{
  "num_hidden_layers": 8,
  "num_key_value_heads": 2,
  "head_dim": 96,
  "intermediate_size": 1344,
  "tie_word_embeddings": false,
  "init_std_up": 0.0337,
  "optimizer": "muon_variant",
  "lr_mult_o": 4.0,
  "beta1": 0.95,
  "lr_head": 0.0188,
  "warmup_steps": 200,
  "batch_tokens": 65536,
  "max_seq_len": 1024,
  "train_tokens": 364900000,
  "max_steps": 5568
}
MLP neurons of a small language model. Each row is named by its layer, matrix (up: input weights) and neuron, and shows model dimensions 16-271. Each number is 128 + 32 x the weight over its row's rms, rounded and kept within 0 to 255. Numbers have three digits each.
After each neuron's rows, "fires on" lists the tokens most often at its 100 highest values on Wikipedia text that the model never trained on.

L4.up44:104108101138089130141148069151179128121154110153087130135101119123077104111155137160121118098221134136137088097125150146149043126086104096130179126120158139126174124142116143090124147122182102092116165127097145185131131111148106137071186135123128135130142152127136166078193172141092059162120043152069148106161153140168164092067086151137094096146161124129066154129140165120135175155084175095139092185116165141120087118082117137118089154119146125130116162110118156102150098095115146138130106140158085161181116138129138186124036043114151177151078127110120159096111075168133098119089100100105154136132085119168150111096072186068129169142114077134156132138169120131073139159094088173095132146129178123131184126106124102118144120124097144064150084145076041146165100144125117
fires on: " in", ".", " with", " of"

L4.up559:142083078131108092170157093123116125128114110161180160132093128134095077175163128050118132181182116119140136143155108162128093178085104072167165178090113106127152094093195136117121083076132129081132141064186098088076099075181136131144140094153158168127101132103161150171134168118217106100128200123144139144079135175148158198176170121148112092185156123143113089143128146083142135179122142110105093102073171147134137094173130098091060063137115157159124130146078130134096120118170230147152138158071167153068123152138133111086151118098118120142121132167155110122109179110152143081150138173121107156150152115089140159087094103144158057097107136106144164069200102153142127145122071166173079227118162124089144205190129152181125149142160106117136112113182131150100139134112046
fires on: " an", " as", " one", "1", "3"

L4.up881:171072184131113151117158133142152091113095101123153141087206100164128083134070119140069114129134075114109113184144142132048075158111138136121146079081104163197129183112116082131130208161151120156161116162060158177183151092115150092130136100126166088149144159124072083157094147167128113123143080162147162123155199142139165137152147080148115132110091092070168120100157147137120122184112131135111094131135130112059117132102151145127159139138176113128142134126138090150177086217185121143121085104126112154115127110173099176151122123152061171120154141145088128138172089098099102136149138103112098149187083094139122149133118120153100117150145132145166113076128107146130175142103130128158133140123161081139124153105152135111158179062159110130121186132139120125145140093103109
fires on: ".", "-", "th", " June"

L4.up252:137131141189118170093156153142128173092131130130187149114125103074113081073094142117117102097113125116138086108108104137106103228136159106148117104147152146138099152113143076117122158104119113119159186082123099144086113169156202102074069142106129153140162199130123075097099149163071102085182165101150127120172150127142114130147120151112109184114206156164105136156077079137097119148165183148131116168135110083154079074139164111158160200152124161087156143140105133128170141136160130103100173099127123121099125120130154097118116179067098196094151176139103122058074095119137117196111158079118154139181102189166127143159125120122129128078114104101129135150128134147127108075132099138205141126072091115156082119124119161081150132188133089118180110129092197077159071184167088
fires on: " the", " to", ":"

L4.up464:183155159141146134135157070080129156121118117095107119115134106152126166103131077153045119162135112136126164118174139162125124131101124095182089114132190051152088112141144094109134111178165133208112141141113110081116119110133092146151093141149078123186134196177063141133134068102071094069077099121167090123178128068161091114094128157100161169143111188129123154121162069125119130118144148084118146073129179172066158165148099173202112123088161074167149106145117178117146122181143097082116049117114111091126138094095131160201114123106163094097085152080119139067097102125108138174150124094081130112172132119117173200166162093137153192107191127161078143094140186124153116144136145110070120090154167118066088151084115137147132155165147125136164182129130062175149139117139169
fires on: " (", "\n", " km", " ", ")\n"

L4.up1031:146103125160161085152214149140095084106069107119117130140187127137159073118173130130146163109100121146187155129027152131140088140174130092173151118117193158135107171104141091120163145062133163078130082137111120144144129163090127143182165108088140100125144127072114169173151165159153109084131173087086110174128171114093126127120097143100151100114133108149106126106094138141112151136103127133149114137143074140157141166141129141086130184145122155002169171139116148187156170102127172197133120113175162161113173079128174153118139126128090101120123147126108144121122130138105134093137195129136122137148106124161112156096037124096056137087105057225172122081145104122123101157126128103143157148052154106099137105115119139090141152127158146110073119183132195188125149139112113
fires on: " the", "'", " Critics", "'s"

L4.up731:140163160159155132175109199109131122076137151097093133062085114114109103101092154151115184141132173135151130137095195155128100128118135089139131176120109110059189187075054146028159160058166131126156146087142120158073072123148160135120043154141150152153054172100124087136118116130100064188163141101128101140118073193149129126122142086133167134097104130153111145114115102096121116112131174126136109052141173177139158140145111104124161146153109141117108115149060095149113133115113190111067174135159094173155109132175157149064161178136106118106130122175130081175175070151130083069139105124111135155104097071140135101127153078111103166109128146110106161131093083120086110084085103122099156068116141184107112131108184176183212175143154125123069160146143120167091199184103152
fires on: " and", ".", ";", " |", " for"

L4.up1051:109246131156119114107122172079136145119146201074084142101105142124121144104142161162089141123137103211130125143105103102101155139112156183108092133088116093111082104129152161177137083054124178149168147162105115124120081117142104172126197074131071134156112121102140114111160213120106117132167081171100155111143125085140142135158109098124109112105109101127171111141151141124131154154077129109069121087126163113114156126151115121091109104080136161160092138133152118118096152171128179113149098155190097110160163141157051159151183105130100137164136096127158165114142133101091092114133127086105099155130113120106160173101157111136104115140138123078136151098167102194165063108107115121086131127076142113163082125148091089122120124152080093188114142141113127080124053130129163
fires on: " |", "eated", " -"

L4.up690:134122076141081194125139124076154156088142145143114141174128063142084151143108131092125074167138080095155074058126138157144183147095073149161195130187118142151099176163103163119152121148101146128028160151167149115053142095150143155102148135093093133122119112039078172093132125103126135141099104128093115130148130173144136102096121094166122103107103043156117126103130115169125163092144129127194111107145100146139089119105154094119172085097185124169105150181108139175162134174171201082101174145156109093121142122152142165061138125116101162128157095169129122121165108201153104108133128106152067135149103164093169129095128116147152098136093177148076165153136105165105096110094123163122131117148169137097202156129178111129195115142138129162133129104070139179155144115124111
fires on: " was", " were", " is", " A"

L4.up429:121070161134148088207101142173153091164125132128118085173161154097140074138109150068176182129134101081058130106116111130121112087130075111139156133131146116109148110158142126206107137135129064183140130093175167110182142124084146161123109144148136135099105091099141060164150183123126065123130102174178116110112092136125157168171074104150152139180103137087097149182109131105071139158123109131115139133147154178131135103121115113132114135121157145105128148163130095156092120184151185162153181147127083113122130120111122133151126120114130127105066129114099081132162094120115096116173076106102190112136149121121141118120078140140104161126107079185119152078190088072127109124123158074214145149132115108177148100115145120092142153094133161091104113133108128119177165099132101
fires on: ",", "-", " was"

L4.up973:088155092110098175143137114168105139121112120152163153115165147121119139145113115153140137126166147095106111081116106132138144165118108110177107113125161159148107172096088071082135123131154160066114067127134171115174089153074065090133128112126168173133085217204183138130153128108086128162141099156182123153085099126133159127180135163106164155144093121074159144105130129121074136122060159149167131104145102188094119169181200132147098153141133113157210140115076164148169107179112112140143129134102151099157166188125144151136092104088086130120150117143174106099114129132085122133091152120097065161105154207217127031148165155173086101093142210163131149104104157114136179152155162123100194123080110169118158086090073065129152180120150111128145129085137109114127119135185167
fires on: " the", ",", "D", "-d", "d", " "

L4.up42:092098101146129171119105125158113145068123138143093116095180129095113188072153109202141142204118135127171134088114072179146161157126099199081103096094137197095069107133171106118192167092123069136152038157120164100131124087139172153123115105115171108145153155128104128108153120162122063136157116134053145130137143180123129087137116154174160106130092159095150154151113143152146161133118129040086094061117131145116169142133162137029081171160087162122106149089159155093183118122084132118139171053086159103069181125122120128120182126153186106117128172092157151117110167140148126164158149148167102096126128102147139165114133164160142112130075168102148114082167180170135098083133102136100127163104129067130104150159102163123128104130094195131120158094075052132119159077133072
fires on: " \"", ",", " in", " at", " that", " Un"

L4.up217:121149149111113163180098116204149106114117094080134128103060155097148163111140082156133097109101108119126132166197206163100128169183159111138072132134123135136085107123143115099176086107188125113194074087116118141127200143070098150171066115107078090100103090151091081129133148126141164084107044146109055134127169168114112125120140138132137084189175136089092072167145157119131092073141097077149112112079110163105118118132152149140089106135143156172116161118073132101133165127109121122109169146107193160113101174188171145160105121093114074171131190091118127123160121086114107113122091131122130135104134146089191211149106159155196112154158110098145163122123109118130168147150150115170163076154132207149120136103161088170111169146133172100091078148116096120139157166101084
fires on: ",", ".", " (", " by", " with"

L4.up750:102095165159170113132111102088219160115104090100173153109136111133114170119033124135093108153093185138102189159158158123144106126090084102117127105149162183131144125102119106111137100136087146112079175119125114167124125123138098107152157113174114086127122143097099054144150168113110099212092197095140080156118112121170132099150116122188129152183117171109107145140135117167090107202118089107163125097162137156140149125160146150126146121127084125100155175133153154119094135117116171203157172135101123116131110126096125173175122152137081102134131109097216156132111117081182166071148161089183105118167122072149128159123231119120128104148116110144139160121131123129163161132148118119137137146061066135108132091137151196085105099100121125155105136128071154172155143115170121
fires on: " and", ",", " of", " to"

L4.up740:106151163144199091134157165129103148142170101137115130153154071208077067123089130224135100149110136126173133111099140155153092155150080094129075146163189102105170162109143096127114119106127056172127143108111117185144109137101163107121089137059094074097172108111146093203161146168151096123054119109144104158120177136101113175104168150108138070150109071108090123108114165103119088130098144105131097168096137136143157149083119115171096170123157144125152119132056110084122128164105139105113077115107095184114066106103116127154173151126113143107086132185093198119131166059169155193134125124136159135167123104107113139082108112119105066205101132087086167092099087072150135092119108130163138163114151108127138118134120137118134165087163117151069157159138088132059140123106188
fires on: " of", " as", " when", " by", " for"

L4.up49:139066127120133181144184077075055091198086136128074148111147074109125082097077149165136131088042146153161107161094100115136132149126117168111119128163096090139137107153135116116126127157102148153133128096115137183123121101140135179126128181114126165143146100111168141086111158080102167092058126169059073126162134094155128139151120127135104037160125052132120091173114136081123125170115195141094163108159146129110077141115096123150140201068151103053134143180133152115111161112122104121143152151178135143112114221102183093152186222136121154183097079196141156162126113137158129100151145143082109123161128140090053131143065060168132147097124153124154115176157120182156115152129099151104152142104109128155138124150128164078134180129169118112096093114133092142114159100050149
fires on: " a", " their", "3", " of", " his"

L4.up264:165163089202136133170129132182085086112093165109110130079122069184194044137128075128123127094164063129138056059089087120163119066148169167139125115150141123099123115113096107145145146106159131109175067108147175118125137099121124145137120076107136106148135144183109086180101125118147139071139057110125122187085135125137186107098121086113176129135152154078170143131230167110120124126140121109084150080126133112078167123067178148147188198133147129177142097152145159192176105102110090146175136149120125093117165131203169132150100139123099149118118142087113079125107103134043137199142144125140071101127117105132179108101142130152098096120080136127097108135139145117149100089131137061129139181163144155107177166137127123201107130085118169193085174150138127104106167116121083
fires on: " the", " no", " most", " two", ","

L4.up122:153132090166088081185066097107098143147127099113115137136112081176117177151141139106140161058156126069128129092161075102158159134143121179094122163159087165213085113093125155136133095101121199083205132178106163174064142159132138134147175097107169140102190152110144159139103184128120126115158121100149149099129131146156160099143134141132141100124164160157088122085131140117109117121134151095126121106171106070138135186102112088067154153125127143123129102147117147146131172145131131168244100181105187110092101110037135082128098156147175169092132186138134099140157089118134135145135139075101177152155110071096085096148074142148157118153128128130137151141128063139106124100141096116152110099123181067145161068155111108104129137172114101140201116129096151136065106096165127
fires on: " the", " by", " Team", "0", ":"

L4.up419:073114071142127117132139165147094156136109161107143142161211092112159108135152135115122101065104160069102034162147122108101138174172112091131088183112150121132099161097169158084187083109191148133185104093103168149139146117152126130112127168130124160119136150099113082164101052154175099126146145111109114135069104138160105058171137099150131143099176142186128137095117145168121143123070186077138152120124131154161150116115144126132142123163090090096153180143143094085086109148153126120182141108094125154124095161117128131159086149094062111141124084110102089092115126165204114125159097119155165151164116172085161146125119119100171164120099112253196105127140181174159125142139164092135117176239110184118111143087084120083150097112087161152121193077116133068113154165128122
fires on: ",", " was", " ", "==", " his", " years"

L4.up1177:110093158181163135103145150126100150096148087141141077145176105188112168124114090133158077147125081130132075125177129170175127127169144108082120164184144148129148105132114143192101131130152128127098094140101104206126152136132169097089107047105165107097129149138115104101085088134104104092162113117082107143167134148144116168146118086184143139084174133135121130201166159108165153080119137084174131143120090167120115066097086136090111141158130095169121141115149063086193118169139105163129079118154105087115128124105098137149131163119117168123135118168105155104142130117116127153104144110122080126106171109102117128127144144156128075126157137205129167137164151090138167064129130124049125137178070130121163130127151109155183071169134063070065182116161130094152061119116122
fires on: " ", ",", "201", " February"

L4.up511:127130143159120152138111116114120089178124095118163117106135101123077088124125134143176221116089141137088126132164116143125160168117138071109137174154173080142091163055115135100127154134075127142122142148110123119122115108145162090171129135124121112119171192135121163146122130125171145104119143135085120112134125134096170133147101108128154104139169102133050094140180094131088194159118155087139154166141139116122115133080075159165139124081050144131158100050100158093141110127132104113086064155161104103068108100109124192143117103114125194181069125094151059099114176152131113096124121116123109134128158144100106118077155128096152146080119182098152141139206110141117183195046151111064093119164170142072137199128194170167137104116196026128057141155111100189166116107152163
fires on: " in", " ", " (", " on"

L4.up1134:085152116126107108113075107151092159102139087114128133113134161135204161100117131170181155117168101121131120165143084167142154098157134116149061154042196082166146123100148096145096130109115160135154100099109150130162105147127141129119153159155129098145149116137124131114133129140140124138107115110144112134178148108094123072069113102187108104137101120072154148122168116082205173117115154122087113135157120125104150141081135074158121078131088095175101211113107131152136102115110137194123093160124168133132112102094098192146098115127115225111068096116109189150134131165112103167152116127127129075080143130115154148091071126086133103125087086097139132137148121137104136140106101133116180096126111114097088132164126113188135131068138125059144175180067089167143167093139154
fires on: ",", " in", "\","

L4.up525:112154156070125133110172155138115131166110119120125175145158131180109123118132115133109105162126082176137100115094142159140096145172205128096079102170076068157142158123164149108165106113158146140165112109095150188101137062135135079127111094222133102139146166188199114143120130133149110147107136183115130144103113144158118197038099242095172176121105163133103117036160205153136070114104142184118128102111091115130147154093118122178216094119126145123174205176169150155154135128150102125091144164127143155114154142055156149144133123068130146149125047155139148168153122113146150151131168065116101113161099118136145163121146110054113109176092071046063147150162137151176078099128164159139089102087114110127175101124162155107175144107131104063102163124067126084177145142112193
fires on: " |", ";", " de", " to", " /"

L4.up619:099166114123154133112147146123172193115126120118141093168154124144104119125109151161151124107110167097100090126193100114092128147149128138130151091150123145102154149093101128130073134183128123080120170107100165126086104126093178117062149163203114140084150134157097094130142108109090120151161127146101218130174163128095120163093141121149132120172167124067145145143149162185143121180136148117131182109108135059096093110132118091168170162086088227193127184135175150118109105127159095111100077110110120125130079088159202150122117159132114098136061132232162204104196135126164069088124165077133106122095105141115096127182110104110154108103095124135157147092198111163169147152136091083100146092071139114149072122139163147150097097183114094127131175141125132116097104111089125
fires on: "N", " by", " of", " or", " were", " was"

L4.up673:132129150149211121155103158114115142074103061109138118085073166053132089093110120159112107120107151132093110165090122146173167120123095088116117146123165108079133142166180143149129174137101158158162155135151086107103127144095158067136143140136179170083189094081140124170173145128173118107186137121138108110114163103155211124165094184147179113182125113083146114136060149166125112125154152099112103128108106183103116104173114108102114124183151140163225094073112164137122130109137154099080089150188115126111108120159145150177113165121118080185110093125123146105153146097028141126123122144054087120163122140128119140114060135143174194093176086135114180104112132099109150096111100113120106144155158098145076126131143162085129151120103173087105185147106110107119171128144158
fires on: " |", ":", " is", "."

L4.up82:106190118123199130122160157130102178074159148135078120147160099127133102094190140112146098171115148125185136133127128107102106141122125114164101125168109220128078138122086075154149122095136086111128140177149142169119053122128169102130090168153121108153094099111161040074083125121128129045182181130092156157083087162156117095195169149113089144152114137148108131105123119175087128121182162114153130118124083086169173153136134131116106132105116139104130119156129171143155178136161151157142181178132131133107088075108173089117138072129114101125117083155139121111111166097121147163112120126160130124124119125165106187105167148139162161118116192151121159063191083103176132150154142088072158099202074087098074096168165169109103140174122105075099121141179144060157180106156087
fires on: " was", " a", " is", "),", " an", " ("

L4.up361:138119181143132125107107147149079124093135128120177158045167170097140124159153180066149121076075120161145147152120147101160173115121139140119104128121090158191111158118120100102143146117128125181180088088176144109080116143127090078062130044121145067116145139124110158154170120095173153118150138142063094167165105180164125047113171145180121173122130124115132153133148135100102141108107106098129082078180119112144124166173111098138161160075113129083165097145160082169082146163092141127121145137078072128117109145167151168154134128107133166117148169125094096141149135140110144188169132137141131123116162125112090082169089148066137082111125076102112152124118122136145116059163134082208130083123139177113085145153185182146088175100103148169070192176156170122101203048128162
fires on: " S", ",", " T", "y", "-h"

L4.up651:085115106134169147174122144143128110132139134114100101148134163113080074121083089148060100058121149131126083108140174115134146129159103147151138133134183126159182125165094113094066121126131137151134142100103146096130135180058148154149068105065105168095105106125130145113125149219163123180193121154154089181079144138137110113159087187088134090096124140096131087173126126140124114138182116153123107175119154030086120177136091146139154107141099127090147122103118125139112150088128180166116058118095103122101086155104116108134122113115101200101109121131118118144179136128090156112117156153124160074114168109126126104106140085113117103090181102192107189112165128090080131145138104117130164079182164124118189098123155166185116050206167123163129130128149115120122163127101135
fires on: ",", " on", " in", " Qualification", "197", " an"

L4.up1037:196138128168152165117132179157165144133110034151140106156092104093154119083066155157171196147144158127161119035174165163158089167076069108086160155117134141171128113168148092122121064151083100120156138075118168141143099121119095126146137101161107123122122111128128128137146064131139121085098085144160148124110140066092115097086066105160145115171102111085142148115126111106152115144115097156109118115098068136097108140138084181159143155105097094177128106150089122148149101106079144190161148107116119156101095099111133150109110115090145170170132146089141147065123167150115122154110130070112138110137219177152199120141117076111142080113101173096110115137111106194133145114108126160154173132064111138099169078065148155154079096112183113095128143144111133139165139185083146
fires on: " and", " in", " by", ",", " of"

L4.up1242:118151109140126131133110132145142150141094148139197135085092160161060114129118163176201123107051140075148131136148155135140123185094075152142149105171153126138187170152096060126140156066103148151130142154085103087106112124190128122077152118167141072130148140083173149137137137116118100103166163092127146106163151104186169154148146197170168084138134139126157152115145074136132109114109202136131132105185133077171149138137103131099122097087168105109101105146091151103108163178202099080080112137097128144135118107073157104051122130188099117127146101120077109169174105129198108147128121110123138090111120095116110136140073163097164099137136110149128067169122117065132137136141180118082158132120107170098096104150055184136188143193146122070112109132092110075174093169128142
fires on: " the", ":", " to", " as"

L4.up1298:155122064117140137131086146126160168103129110147131112104124144098109153114087123142087111130121104090184159136155135069079153118096160086164147110116107138132136165134133095116146121142164151103101148120158166088110114168168171104105127134150120141118135138198181183095085093158101154131144192167083085118169106068125130183207080105133160144083149129116116176154205128089121170142108128078095158116114140152144121132127150148126154116134171155169125082105183149139131138114166113129072149108138155135180153104095141155136122107088104118146063148160148080163119089132159055165120115194145100082132079113132177058121120116114128147113181093113103133146113090082163181131106115063099110117206175139096152117143118142072142139125161124130139108120108083093149102052172119
fires on: " is", " are", " were"

L4.up337:137130173109130156126169120141082151148157092138148190125094118117074183130100135130144163093098126109161133122129164110133110101077123094125102167156127126192137190075046115155131117111016101128124104149102156095111101131135101111144105122113169166129174094124130135143125131120080137122113107161142163166164141111116141154081144084177126108137174088094125163162149142151104168180132122121166136130150088109078093104113143136116177149067088147177126095103159100138213099175146170121174152102116207150163127056124100093148090225125130173136189114114146135133138102117145074148171081166126091127191157125076144155199122032113111134101151192157098151148096135139125152136103176129062075146099150125083110117149161150098160113066142163165118170081149066140060107129170111
fires on: " a", " |"

L4.up941:152127144133092143096084163126113158112132153106142137172143120156147121146126131157134168151082130124112121089153106102094125174099110151154146100145127159110083080121144146081145135139131126167139131146142123161070129145174107159090102143073148127113140098139139126151118128168162117140135086114161162111141145154164117121117088134095126084148105152201090162117075154148144093136163086079152090087158132121191125095169067095123112133204148126071113153157085096155085147129184138125107130092123100116159132135104162099171122197110179114158163128181048087106153132081138132135233136160181143156116128109105131132123107120166133127127102122123157124190179154106097149051114081105127123109107132114127147090124136144095177102139122119134189128117106103099211171177143096
fires on: ".\n\n", "==\n", " a", " ("

L4.up709:122129091091119062121080158154141149177136170066135104141171192141078125133144168083126144103120125089087129115155082139142126152162165121137069097132198139012129168164166125155080024115133127098160136043115146103134116103080143095090194072138163117106115099102139110130123175146189164125132121131127149101158140100131129148124113117154160103146156154123069115120126158088149138115170122120140132133156175154105191186200102106132124159114113118053137124172132158128060155090114085190169093118146168154122173165135188114118153084104200113064140113110108129087130167116090151170142123191113108155092143075191124125081131189096155173146130137113107112151124160101120146116145138065077124117101141097151175134081117130131112139112105145133079162126197162114139082119124108
fires on: " be", " to", " and", " States", " same", ","

L4.up1148:135135109174104105120104130081118091108098105120197145113135116192089166178135088090162084167134178176180120104198097107105147124184137114121144137102150155139169128085084127127110143181049152149136161107132186105100116109096136127149148094150124093119091105126068036157113108134109141115120111098109114151092124159142109070184119112125188210114136139088078133115055108163149138094086120147145113180140157151133088135118183042148138129086167155123099198152175137110150136121133153112130128100069108158088193163149126104095108169131137161122153155116126123143138088078131131163101100111188112139115097157148115156057075174071099126105150135133116129086218142115109178124142131147136083155151142133129078107113142061196115081088138131036102099131154147139182153138111129
fires on: ",", " Turnout", "\","

L4.up1151:073124156151155118163143080116140156158152101145146141140164120165088116163103116143157131116109168132144124074134108113187212179136107104113110087125150091164154092073163141068161094171103111155110116112191134111156186168123109206068119150124080115135108144082181060124149080114157111124090125146106073112137125121106117123117096124057119184141074111119085105087100183082142105077177076114143142170145152145101131089169125188131090155115172143136092167135132133102135121080061172160121143101171168164114153143160175089155254125112082063120140130155101138108165121109112085116169122088152121116106145113077185121080168093133136100130088057104086136117119154063160124159084140093157164162142198161125146060109128141163145172122151124123076132102076127185167173089083145
fires on: " ", " of"

L4.up269:166153092128059161073143160114106087184100128160153143134178107158121159079115105143141123115122149114125114079160177103090107202122076077165087121077106150149167097130131101162097170141134188121125091143132111156104109078155134160121152125122147099093101158118154189087147110146094130048139097110100133104140143141164107145114071101178085083118099172116129146134131093111122111094154106078142123107107182119127120149167089111203179163090160079150120093121180184184129161142161127165170106146138186107155151172123101114150164150071205100100141151115034091126099129095100167115204131143139195167125087135178179183151094120105112116153092119151122132150094106141124038139100171152156130129073176082162119094124168137067190174142125129044147139099134120120188125098179127
fires on: ",", " a", " of", " ("

L4.up988:092174146128120087112162145079108156110085063109100157125189142118111101152106092137134110162111085151078073120065093140101119170125156137142135137115151079143136159151124157211115169163140159150132158135089099168148068161132157120073115147152125131129172137125103107152106107162223116086108137112147151132159171108124105129124179142118148107118116137106111108106126144120145162157164075188104119170132089121116107138144093097177150127171128156142135129176157143093106103138092126143078137091090083126087102157149129178107110106104110108114122119103082179029084136117050119174141129137102142116122127188152189155138107138067110092115108104154182122121083066146099120085120067072135130124163124167089104141124122140149096184116166166101114126140171055113166209155129052
fires on: ",", " to", " ."

L4.up115:128147126148125110133127103170112154114106081144105172153160059199182089137133110116141102180144069158128107107118104193137120138154075169133165111147147174122111101113169173183141139099130127119165111123164180084044099101097128073193110106183154119140138106171087098130051146101109141142101148170135149083094143123115055075133150130097106123116128130130103117201127153133093142120105093078159112134118140115132087105167037127155094138119109129118148207171090163123093112168108163105118140118147109131129128143129145146124118137144130111135131099166137067081107142103097128114115053173140154149115128133201174119121135179174157090104155178100113108095106117106124155183080111162118093161174104115083165106118151136161176161153158157122153105106140153130161089098170132
fires on: ",", "5", "6", " February", "2"

L4.up860:128182146121137104136108179125119182060080103126113110065131073111127112071127134204135131069138146162210145166111083152149109114128137159105100157168111179105148123086189132152120134134190150094116113152110080199120092138115131121147084127170143147144138151160181064109154183125141079065134171107189083090119161128140163109172157131114120061134129134102113153159072123138155115140073195127082132155096139096144172094102165103134124098097139140106145170171168119085151110109136140099078072165118161060146126147111102172115156169161100164135120118154140086126132048105111108116120165083122117160120152081069068101117156144133159119217118108145130119054142140118144144132162092148108184124092108058147078060138070094184158150168119153078126083097083124118125070117090164
fires on: " and", "for", " to", "),", " series", ":"

L4.up579:085087079103125132173172127127104089157149091155150154114170134125079107105193145165131172144149088138133145092092122124129080118126137073142129147139121112086144161136106132061137129130136156127133079132041100119164171120134152085158112160158124142153112132134128178100163149169140096112119154075102174097121117127110179117140096072139145083131081106140112128137205151152076128104138153063120116188111092113145100098115135081069130162123161152158151169172032126103106097161086136117180149126151139111121121124119121104129056133161148191137064138078104145146090120145153179083147164106147127079132121139125231050091083086102157106053142124115143118140151083160122124134146121068047105102122118090080103110097123060177142109115118196070103102112157147067120140110121118
fires on: " as", " on", "1", " "

L4.up21:191129113116109136147107149099146129137129121122109134111183091195135117114103188140162131116125135150164131137151105088144117120179181093156122145100096128109123078184131167119174136167134126152142195098133129107142134110103108109164100117169117063141154110091144131111118085195135123144120138170150175129116094131178161120116165135144111103159112087155137147128133163148133161134167131158117127122153163147202106171146118122136118130087094064147119100090065121080174133116148110132126165118130174169114133091117171152102122133090111089187138177079131159096181130113135047120138157138092152096116128184134157144127190151106115148210125118089168127101127129172116115135113120187111158140215171069123123070140216142121131108212158030079133161065192109097092124134161100
fires on: " ", "–", " |", " ("

L4.up994:180133101141159121120118118144114177094133089120069112115128095193098135156124151128173117172159098081118107176141159091103107098137147094120174126125149151094153125108151210137151088140170100089174160104141174113150076141098097093153096124134157139066120213135112143104166123085093029131169095082149155136057092133140092101142114182180107126133107079106109114131143202149139176161242157102144111119171174180186043135121128099144131140128071133102132117141193140129128084135092140194095092147082092065107089118175147137112164128126172124113126121145128120138117192157096120094124151139144060120190160112087168132141120090154144099135129075080125169114081099171136113083115101125105122165162106108116127107166123080105176136130140035123074188110122147111107088127168103
fires on: ",", " when", "2", " once", " soon", "3"

L4.up1126:161129177157140146083127094114117142158167189113160115117142197070113070147121102151143163128113123082124112085053104118065096133113115093126160102159169072186106115124092128154119072129119144092106136198096142132157146206140146136142090136175128204057141160139180075125179099166091114062084138136125161121117166139143140115169081113115080158136160147140035167133139043140141145155178081168125116118151111214106126151054078109133150093161139140121130109096129104119110066121125147129088112160048162151128141093144059125158106152119086107148126106131116165092084122159119153153136156119133108122148150119099111128100152087117079116138153097143107094131168098138170183089188127152154187084158131117091139140136118142096144112128122106139133100055138082047150111109098144
fires on: " |", " ", "M", ";"

L4.up469:108115148134194190114114118115197122116146137089110128115095137073091150158133073149101132120080101076148141103154183149105077140138093166120100104076078143146133131095108105140140198146149096132129060162115176179104122207173167123146129145040100141089049185123099088064091162083152155122108187116101074135198142157174164159133177123107099153133104137134115103173095140083082126115104121141145099062137118102141117127110199170125123145179141116117104118129085144134121172121108123073127186101184172124100117136116090088121116105138167168053190082111186101096208090123114128122174104119091137109183105098139168168152088123126149105104093115122120090152149097148132092132124078119108141147183083101144177082166184117095083153131140174131108119097155100151125179219121100
fires on: ".", " ."

L4.up711:110150131142134140145095129112156149073146069170142166085149139138053105126160107177063119117130187110099102125164166114154128110175149125088151165166117107074168120120092191120139079145152139187112116067116122146167108148119141130160176118099080126156128143135101125096143169110150104170110119165112175110135092111187176234152130051078116061105123110125160125151160115075079183077179121133135134120130153173130098116165126108107097094106060094137165103193143110115102155108212138107173102054079096101095159118119145110138106132113158160159155061151070116103157137087096129139166132147159118138080103126128096080122064126180160086183167159113110178146156119105151135143076171067103118151166146104133147111189147149102164045091147089098104097089154096079146122119190138
fires on: " ", " cover"

L4.up1250:083123159117142094147147201155125039115099085144122109157096189113119146122145125155104139152099157099188104121203180127110174144159057084136209092136103124142103132089120162096095102081103101195127075133128191182120144144065187104121137114141071083117135089131096163114137192125130117153178147156112120114130125184136198138133140098155103122221143123087155136154114131118072144139066152097131168168129108132146145120125102107036148114114092138167120121158067116179171171125126130138120110105116120171105141119083120167142121148167140089149157151151085157150130136120095147077135126111061185082146122098078159098100146131069141081159037168103168170160131139176131075119133135123107135109173112091108168102129119114110148131148128135100148184114082131100090140150106068
fires on: " ", "-", " (", " as"